{"n_layer": 16, "d_model": 320, "n_head": 10, "n_kv_head": 1, "head_dim": 32, "d_mlp": 448, "vocab_size": 32000, "activation": "swiglu", "norm": "rmsnorm", "norm_place": "pre", "norm_eps": 1e-05, "positions": "rope", "rope_base": 10000.0, "rope_fraction": 1.0, "qk_norm": false, "attn_scale": 0.177, "bias": "none", "tie_embeddings": true, "parallel_block": false, "init": "normal", "init_std_qkv": 0.0198, "init_std_o": 0.0035, "init_std_up": 0.0198, "init_std_down": 0.00296, "optimizer": "muon_variant", "lr": 0.00119, "beta1": 0.95, "weight_decay": 0.0, "lr_head": 0.0045, "warmup_steps": 200, "schedule": "wsd", "decay_fraction": 1.0, "decay_shape": "linear", "final_lr_fraction": 0.1, "batch_tokens": 131072, "seq_len": 768, "doc_mask": true, "train_tokens": 1332000000, "steps": 10163, "dataset": "wikipedia_en"}
MLP neurons of a small language model. Each row is named by its layer, matrix (gate and up: input weights; down: output weights) and neuron, and shows model dimensions 96-287. Each number is 128 + 32 x the weight over its row's rms, rounded and kept within 0 to 255. Numbers have three digits each. A neuron's up and down rows have the sign that makes its largest values positive.
After each neuron's rows, "fires on" lists the tokens most often at its 100 highest values on Wikipedia text that the model never trained on.

L9.gate231:128151128137107160156128130153050030141091105054102102152108074148147107141116172082143032144136125102126094143082165067142173120100104129117114168159181151093126111104056110105136110151082093122122136189132120104138100107163054107180092105134131117107137127099148143156108134130086130122121135107124156136155155119160091115121150068098135118114105124087102077092133124095102123138128083144140105078135173154178176071118135096082131047120073111169140118098123133150132123086158140220071141140107124103094117160165131162101122138123144117103207199159188170132125141134147137116
L9.up231:149140107149127148125162159135106068089173190114107076132144148133119138097119110122135111108125119156121158121115156161143122102109128111146140058076189142123131157116130182109164094093076113088151124115164142111157101127159082129129139052100152144127175186119177122153118183154070105156049105125119147151063128128140103100147071134208158127130149104099153090162172171072119133118120093085123124078139136102133120090190175092150117148122140151152143148122161106060142098139127125167089156167149095131144103160144116116151096109151171150076202148118127137108120139088117091093
L9.down231:115186090146151126155084163126098175113118109127092165098107073139166051113160155079128121122119111088108098134124115101115140140133127165121067161151084118082165117110132125157135142169126157168173175171137136180066072147141116202120174155092114102125105115112131166147155145113136161100122148042108113130118117140101137100191155100100145148144099097110148091144110092194092154096085076147144126111160067111106120130083070099102147115108084130151115182081137135074099111114126089144133133096130144092131147125108130157135123176118178079121136137121156165221212095132152110195
fires on: "=", " at", " of", " and", " the", "-"

L9.gate354:114156159152068055140096117149131186108158116054116107076061121117077143166080226152131120115168158076140122187148121139140150121103146086094141109121162145165120129146104182099079146117153199150155142059143096154157139136172104150109116223103205071080083131108104177148130158128077090107082171142136192124125131133151129162066147189188079104109118174115164123073125147132091112112078112072165120112134158097106163163118109121099084107156148092127196198148145144144175115088168144137140133129207129064114115142115114089088087170122095129104126138142171102092125086131163183122
L9.up354:139086174158070167114136162103132141157115138081176166123186154146156163091093092131148169128135192092148147126134096095137148122099118051116104150122143107152086147054083092095106187124120125107055163123159133156138144087131089081140168097139112161151153126173127099144158126113124124157093129103120183096161162121170145123131215081190097168131107157099120195129121098196182153132111117167132107105220084118128155140127144094071162153100072133124152100164076142118156153138142110174170101177127128106162079119059119161125129053062148125087104113165158130118136119191128134138
L9.down354:082113149117096110137152103149130176122103061068156078058133162137149129187130105108107148134128120126116155154137141198166149095146090074082148152101104115125129137117104135184097113128170153115100088114087107136143076127155116173104113103100147143149109095183124110112068112135107139160150151115142086096144175134133099143127121095154157128085065190132114104157148151110094095142103126087133119127169204092047122160165115095151179091142123207112081164117168176146107148128133119082103115164161131153176099115091151070153108193099108144094048151094149132142043123135123190140
fires on: "."

L2.gate318:094123176156116121129031184133098078087138099181131154128167115127098153097113090114127138102104081153103132127105143168074202094102127098118108180075122164108135145101024146137149170065139121130201168099156127147088169098120196127145119187133155111115107195083121042081132117109127092102136105101135107149081137145136107198146152133100136140118109145121115151085151114159127169140097108120209102114083199157133136115079104168099109123173115160111130155123138150121137087112146150091123161124141125090106174094182147098100104094137133135083098100214108105134100152133152137113
L2.up318:137236154144140165131129076127097173085089146160058138132135133147116115138130154111143150095118099177092131150168108175144132100167102083113101113118115158109147135161174136145136148091143097135121169132066137158060090140143109132135130160103102059142148138149132175103094094109107074071164136120164102101071128117165143164118162152110125122204111179106166142101115148113098167182105114184034139164106084136141097145061121088083094089164108036194091121105086167154095129117160126181107052139138150132112125201116128141109129082161099093104097091169090142149127143088173154147
L2.down318:135151134121131114139078148083155109064075115111078136097040190112105099125109123073147118090153180136079181142153095164090179124159086068162159154096110076123136175118049157141137156079166177071135126090122144181071135154089140139166139089110149144144115129153119147111097162141101110112162055171139081090096116153145107118099136082149068159158097149143118143089127144085132109139116088153100088149183121183145160151123131147097065163136138051153143137167060104128090097115160160198099142114116180095139110133179123151160096107125114106129103177121115132136129133147119217164
fires on: " Al", "St", "Al", " Mou", " St", " Vi"

L10.gate58:133105098159138097167108188115099113184147137109117120179146084112109127149122098056151110098118159166155065122090163120132152099152133196132141076147118106102093131116097153098119142082147116151152143143135141120180101109137126118177131169190051134195107107197160100200114215109093169163135094159180162169143193141149105130148174148139131132084128120143080163177126097122119097107079108123148167035117138139170150114117168120136153143120123087124130112101146063166136137090079090155111141127121099091110124138098105089147161135133083114111173145111070124157085148114140093092
L10.up58:189146145149153128106144123071148086098101096139143175176156093097139109114114081088152089077164157186148134138084165160148150157091117152062109111026149127095136127148173190113140147119170128199154130101152151159171142125118162080154146130148105115091105193176167126107146147130094124161088158144137140153144126106099139087103150164086155174134138149111109112116099166075150096123167090073159210069149106156180141134109115111101119134115139145125135133083104075168156119098148097145114134126151088097108178134078096097133114084168104066124173149072057123121065132133122108079
L10.down58:149140139102084095148114086159134167109174111104130120134174106162113143147183183134086129143169088091134147133136103104181138117159106087107153168111219055092099113149169110150168114108095094090098107209157112146115107143136097195074152168065176160116094124114104152127101075094132130103129163170162169142110084085114150157111171166130180114149166099132078107138208123159104102116149117113070104134153121111126116133112122141108111152104104122132143184114140178072120136131155110170168150121093125143106092133194128183148125184111117123109130129160251117122073144190152121074
fires on: " the", " at", " |", " Prize"

L8.gate100:109117110103166120154135163139135156123132128074050189135052108171162128133088100174127143130135178115110138120148101143097139147200129142127117135100106086130117125207081116165152158194157120105111106127084081131147088081114199089182095098101130040135115080161097070076124127100105147154107095159098095149144119188148093136098107137108186140078124162103162201130114086125147098047129134094158143152169163126086094078138151142090095174066084110065100127146143150127108107114102130104184075105169181130148098124115145116096101165103110114105096116127157124140076115145126149143
L8.up100:152107160162167171156094154085076121101097141164115133166124090061098104132140127120129071139073185142155131095123158133119055097157090081139142141141194154137134119083135138086114132110124059140135135144153116089174086149122174090153150142208124101123135177143088125074177150171130175119103164160083068154159138153170098098112114111156164120185087161126130197155104136174151104139175089115125051188093117151112124130087135119121150203151124097148141146143163123154096124164155144189184113092156104159109144110143134128146179087088099135156105128097207116141090108116131176120
L8.down100:116102131167157166137109171119059124110063127135099108088112162109097128119177160117158139146091165137204146155083117114128119166100101091127132142136159153115161148111134099138113100100173100148119135137137171130118097170170108136161155140105108101114106124090136101129188169146185094128117186138128157149117192096099094090116104149155105076191136068103136081098122151187089091176151129155122124100124072170141097178141162134131122162147119112143091137173135100143131169134051128131149146051156122173150156091115233150176148097136114123136117165048090106141156153155130052151
fires on: " as", " |", " for", " named", " called"

L3.gate59:070129176193119161148144167112067150121127141126140149136161166127159093113148184126157135120071114110086118131196132078120152090104163131119144126126138086136202134163103113101130107106086138179188109129121141174089130108122130145166106128122102066148148110093101067105129090081118097151115124167134115105138144118111126200139179127135100149099099134115158147150167186156163110159117126030124125148165149151148097121106165132183105123190215102141124098124095151169125107132165061152125102093106156092151153150115085112148105112111190096095083155130141095147178165176090145108
L3.up59:144151215125130116084153069143105087071085180129096163140093085120142133099130146098136161079117143125187142098134117165176110148159095194116173104130153142073132057176129141105137138155137081098133127143146128116149184219102142079178092123123097147090140182189137096096132122145094113139102125096167114096133181210068133136138168162162097172080131080113126158087091142182085162144122135153102188093153069101139147149085125133127087142164134131045124132114088119159096151127153118165132126150163092152106111135110121141137082158120161140147142146142181136163107081052126129121
L3.down59:079111118095184121115185145119087129088168103100133170155176125218127077106158130126123106082105107168048170188062078115121133169162113160169127106105158132149188185180109119129124110129123078172151162099158071107125133049143093141133075143101085099124119084113082184105144160136155115116116114220125156173135145147196168102143136056150135139065116137122098140181119085081110159149157179124141084111129096148077091136165131195176093097119118104153115120093099142125097109078150133142136130152084122114136125136149171121133116155155162128123142161139131110132132140148130201171
fires on: " E", " Gö", "Al", "E", " Al", "é"

L11.gate16:095115148128092192119127185106116144124115097145129112160101174120137169146119112146154113134140146132180129141126109147142108127122150140126139109135132135116120112152167121107095127139189151125099123145133141165065154117137137123119183158084138105126074165106196164131132114108147145171151086207167122109105128117146148174102046210148145141124071134185176105127119040179071143139097070150183191131034147138066151196139110127169153146137191116162176158184121163130121126153172114091158111134127102073153168125112159140125100168141109106173140173117123153100108089166179113093
L11.up16:127108127130092188134114179072085134160103130129125165154186139097142116123115082086109106121106121129090131125079074136077064142090141111135153111143137165159148119117153119141137088158099104132156092187154098150091179136200104130132165128106114156153134101159183126159122159182118098145113155127181088094223130131150198138094061117141108128084171118127115143106131146127088088142097112122103164080129129073166142108074149091077123120193111167111175148134097134084130124153121092115128125134096077099207164145147155086184174169143129213121157162116228083124175094163125126128
L11.down16:174180104110131048131110124145127152115149160130123118141125150142152106106169114101139181144139095080138146095127190151110153074119156167128172163111166099150105093136063128170122113143135079137173144144172136126150097137075123191119110108134178108148104116122052118112127138166144066157089130128122131155131145108144107117138216097119118087137128079100143162143094166141054121108150174124154077156168111162119133128143065137152089080114133100161067114104171128206115117118088181175101098108071112136068114133092125146155106113113121087120095109106089134160089175141196140107
fires on: ".", " the", "\n", " The"

L13.gate333:147140112101187138066154105152158161148118153131133079126142137113115131088143201087131125122165131132107195178129128126135120119170131148106171159093095126127134116141142175126120120051110102120105117174162174127082125123139113176138119117171077061108134109168128156070129128113134109185171158193213140170088166160187153140171129096146152190135131153158096154089165153065086119078158120081082108151097111111160129180137068151135093094137180097151125157170108157109160169071171167153105105146112150136081154084081146150111108120124140149135116134122138048061074115132145109119
L13.up333:147117139176167132088157141144092165159127101139184107131176164133079162129089083166086144091108148131084131154135078134128128096124106124112127140139151129161129162142119164105100141130150164081116138091148130140084156152112178108117151121166152136150099111189143205030087146145123103170096122136126150117108122134084120175143143098164144120140124176140131098133160104158126082131172082124111095145102171143104135056128125145069192102124115112142138110084050113142184138150174151106115137145136153165209071076128110074128139188114187087175114131169062135067084120132134082160
L13.down333:117098068102135153172084124148105100130094135106115077164115124133085159104130142101061117143075086120073137133178104136154122135107090118111187155126082163099162161151128179152122123105114167142101104168130167162121094140143099079106141132123141084172161112166113129173096229078108167164067148188136109118104154172150130136200131210130103140094089142154120077130138141087117132142113167190150142084146117151146108216147109144119167108150129115178148145067160131115136093107127174148042170116118111159122087114108056137093143150118077112118102127142136097009090102120114101133
fires on: ".", " John", " William", " James"

L10.gate306:140107134102133110168157173137125140126106100178115152127142159091115124138093106139138096113161164111157143148133191089150103100108179095026132170086092096165092082082072112095149169097101141150091103121152156129132165117091136150081131184074190118132106174129123134088154122167161176139156150114130090163116101174119161166145141060109120076079186143087103110153100101161151101139112096129038110187092079146138136121113111130094088059146157111094125081119169094137151156149114131186141159131110173161174140142147156168104084128119138104192078123095182113133120112150153130144
L10.up306:166147116172149128138146084085184115166133120159113102136122109132134157062176092106112075112120160084114151139128126095171078171161130193092105095072125162127109070111164129138125120176130110083096115185125174104133111142071117110077098161132112158125113147121163108123196112086157097045141223128133057142098130148140107131103116180117145188096142123135114176154108178169148127148141139099157098075080121126165080149131081154154148146062119121116133166132093055171078136147091103153173128111088108180116172187136137089109132141131074113154174136144148122118096080052099144044
L10.down306:168161131182105102136123117128157131168113144035117111090133141136155138111087126163148096076141215151155089066112147124105045088121122177119107106122074126078127051165175161148145118107160159210121122096168140137164146126135071121072142146120137149115106113113154155109138068145174135123139108129128190094093112164126081170082114170122091127158113110151183136115154142249178116114150132103189105102102124149172077122114164111144213135123187126147175168123134118142092161134105163113130123124083074156130191075128099099107147170084095198081122111087138119133131103136085084118
fires on: ",", " and", "/", " ob"

L12.gate301:148106092132098094183159151088132135093138055130145098208152158086130134105111159148164125092189147123163113128121133171107110182116136107135102182105148148148146144137111118137114120111081092138069131125110165127105152143090116116171105123162142141150145108148108122044147181086108124146141074145106163106116108167183097194142161147102149119087132126069151161125077079182125097102117130119094151163133151084088058106124149098102096109111104052084140218117107116127156184064144084129123121100137131155069154119096156132106167156079144134143101122129128129108131181135145098123
L12.up301:136054120112168069144132094166116145135086162134126142199155172118079096152088130094146097106122111128133173141137143147147064094175101115107078115125134140146150141161158142083187088119198103134120120179162119109103130142138128070120124133140128135128118152150104088136125164107064151174122153145102071102092144130106136153111139094117112131076094098109171125110090143138141089184171133134174116126109149107161139130096159192079160159099082144157154126121142142135116151117086122127095145176069112149081152196113173120069090075211127190084150131176134125165083070143094199150
L12.down301:138130093163118112147167093109103117150111180086108127105146195095106175183174101164135114140115146155097077150160153106126122122162122131121069093170125119149090111125132118142138084145164126153109161126136160043103148179101100117106141179105093095173120151166113112091136129162174181118141171104119127149110104099115149141135170149154069080167132089124161116143108170082097108135099128155146097135116102179159155121088128179155153134116189069166119076133159142117104112102118165155114135124103127099151148103138158140177125134107137117096109214154133107160144084176149125203
fires on: ",", " and", " as", " for", " include"